MLP neurons of a small language model. Each row is named by its layer, matrix (gate and up: input weights; down: output weights) and neuron, and shows model dimensions 144-239. Each number is 500 + 25 x the weight over its row's rms, rounded and kept within 0 to 999. Numbers have three digits each. A neuron's up and down rows have the sign that makes its largest values positive.
After each neuron's rows, "fires after" lists the tokens most often just before its 100 highest values on Wikipedia text that the model never trained on.

L3.gate54:487545507531510509490496486500501527484493499532434541552473537484504502489515505465487497471547517438509487529519510514536486517458492519504505520480512504501494469501468514519533541539533527522496507501450498502482496488529553478495484479483503474553470479503500462482491540507460493507
L3.up54:600507512498545534502493479529476463430481527515478529480477520465518494461523525544489519511511504508471475511501499517485470535477484501468510499484514520488467504472508499511491536479496542528530528492459509557512501500437487471501479498541437528505462486459499491470481493472506495506
L3.down54:529487486490484496513555483522503541502541524533518520470505521496511486565481505527511509520469471487502506533504490494476544550503490516484474538478483469463506499509524489518492444481518473517532539479528499529509491490542489493438519561510542515477475565502493526461500488542514465524
fires after: "al", " S", "s", "il", " Al", "S"

L3.gate362:492560525491514507498527478475456455481495487511481464494492519491507503508480525459499495501503535463503495456450539540472480490533487476507528472499511523480523486456491491508490485462491542502497489522489518511521506508514489482501486486473460493520535497474496503466516527519468520463
L3.up362:471478506489502484526491487522475549521494532546497484544480503491541526475525497497503503480449529509534490482554480491503475540487473546501482524494502510505482521483579492438504509493496506506532456447502519481517513500533489527465498505489510532465487483525551481514527444481547497497
L3.down362:492533538504519468480461531503483491503472523511483473504520498505518517530465490518506439507479551477524477434492524502502484505500493498466498497489554500488523503492519528472518516504479505509481474478510478507498528550524488508506496505509496514480484506517510483485504491463479471523
fires after: "c", " C", " c", " K", " G", "k"

L3.gate603:488527488494530459490508551541488551517559503537506533535516483460511556517489496526505502499520537459500488516433556518487512471470489476484504531527495469478517513550499469479499537517507491522478485486539526487493532524534504509497532494478490459517481490479531490506433513502501491521
L3.up603:506524487501502488511485525523451487463531480544535511484505496495492491515508441483499518499477478513522498489525503503491469459464512487509507518484497482521438480503523460514482496528482551540493502518507534486463502484487497492496518500558536547449516449453513504494479454513536524511
L3.down603:504520492474512530501524516507528491488518516507517456535550469489469459517472472501449525478489466551519472500513513499458444458498513483513480503490489508490504467523520523497483538518522543509474539526456522537473475511499493497504508526513485508493486473457462503525521522515503502488
fires after: "ri", " Ri", " S", "il", " sp", " Sh"

L3.gate310:518486529528487449461508505467480489537550447497524526518506496513467523520490513485481505520498506484499510554500510481491511521534513455435451473544494543473511490477482495508512497519480504492509484491467517496462459483474509517505494529496470436537514457525461504514562525503496490501
L3.up310:486514546502468558521523490504505516494517462535489481483471499455456505549502495510500528485497501497491537487473498495467499489485530484497539513528482460484524481470480497489509495483433460547514472496474528483488474483517487488481457514511503496504512492522504498494509509474505497479
L3.down310:538491504465514487504491504510497489536476509516500492497547487504482488484517452492454484442491479505510454502540508536485542524514509499534531480486477502517499512487501522486520479530491524476502522524464472513479496484465498506529516464465483477502526478484497495480464510490520493534
fires after: " ", " dis", "'"

L3.gate390:504494492542452486531487519540490492502469531531522444527539532510496532517512500536529527474507472471493514532477501522507513457500506533483512515481460486511483467502523469483473462482528486479473485509510475512522457489493487448538440444511485477527493491528505551546470500480501462488
L3.up390:478510491503454510469474500552499495485499520493501457453510514527484528507491484489486500514527533482461511493534534503505535505497550458456513529499476497495486487479469520510457482540514542464503492481445463481489496494482519521495515553507495538507496512448513472465504512461463505513
L3.down390:514500503533538480496486505530463505484460481483481464484534503507529513511454502529529518444503503482516516538487523501497486477511504508496501474521502442542477502507525455491466461493503535505480509524467520467478454506476511468520479484508438485465521482481486512527477475531490469510
fires after: "ri", "n", " Ri", "ir", " ", " ("

L3.gate432:474498478502488492459542467530502512454466512509541505524498493487492487486562479516531514510536451530514520515470551562534458484484516500486550521481443453537506504509498493515497504498494538534470508482498501474514527500519512508489492454515482494510550495506524498509481465536463481499
L3.up432:470502462488488527515506494481440534535537498499512504522488455537511509439513534492498548516493509500530545464492506506538480498494545495514513495499525467461441528488475522487466463531521557472505463536505493509497448488497539480504494493484515481545519510487504495559501476486501513475
L3.down432:530498532489485541486566547519476495487533496486514455516508510519524485501486486450514502503478517475510507504470510473531497466543484512520507502491465510481466505457490516502499448506487518487477474501489478502469504517513489481531468472489479512511506502510521517523476527501534578508
fires after: " ", "\\", " Ca", " (", " pa"

L6.gate243:493472535513481521561510515491502522470505457484517499522518516512500464523453488500466540535535493489518496517530528505508517540512476490509506497504476500467522493461475503526513544535500488474486490449482536490515502484497504468490501472516464499523467464504483515524480485508486507503
L6.up243:516513519469521493481503486544522506453486499466474490510497531504535488513517496485500521496478482514505541464463512473457569490526509478478480472473486490465496502472437513492505478500503514520503474488508500484518535486509466513476433530513468510488437525487469478513504503526514497514
L6.down243:532522497528484529504507508486533499467521489476481480507542472525460440542499474462492488494530534487466458532483543510507453537535492464488484525527443550477536518446452535486500472532538488498520518456509506474493508490488511496531511541527497495494473519511521501492520510502479489497
fires after: " ", " and"

L3.gate277:536506561515486453495505466477513552477496493499515509461497518523438537511511490502503531504515552520504488475514494545518531479481557500503462460496514498493489467511502460511528489502495474509518524524477543549487508478495516477490517494472479486481471470521513541515510498538500471485
L3.up277:516541502474489485500508497503497494537532478494482519525520529468473525512576527502509516491507514465468478506468436511503488501499497488473473496529482472510504516501465484524532544487511539530520522535469494488466510474512488535468475487525491513456493518488525489486458457464457514520
L3.down277:495462530471496491510493507522471517484466525461498484494495493522523496488499474473501525429481524481550507464503495529511554491518479490543506510457500507473538508458538524548526495541565486500532544549526476498505487473525470444477506456501501482499492517486480486508530553551492456492
fires after: " 19", " Da", "n", "en", "ni", "se"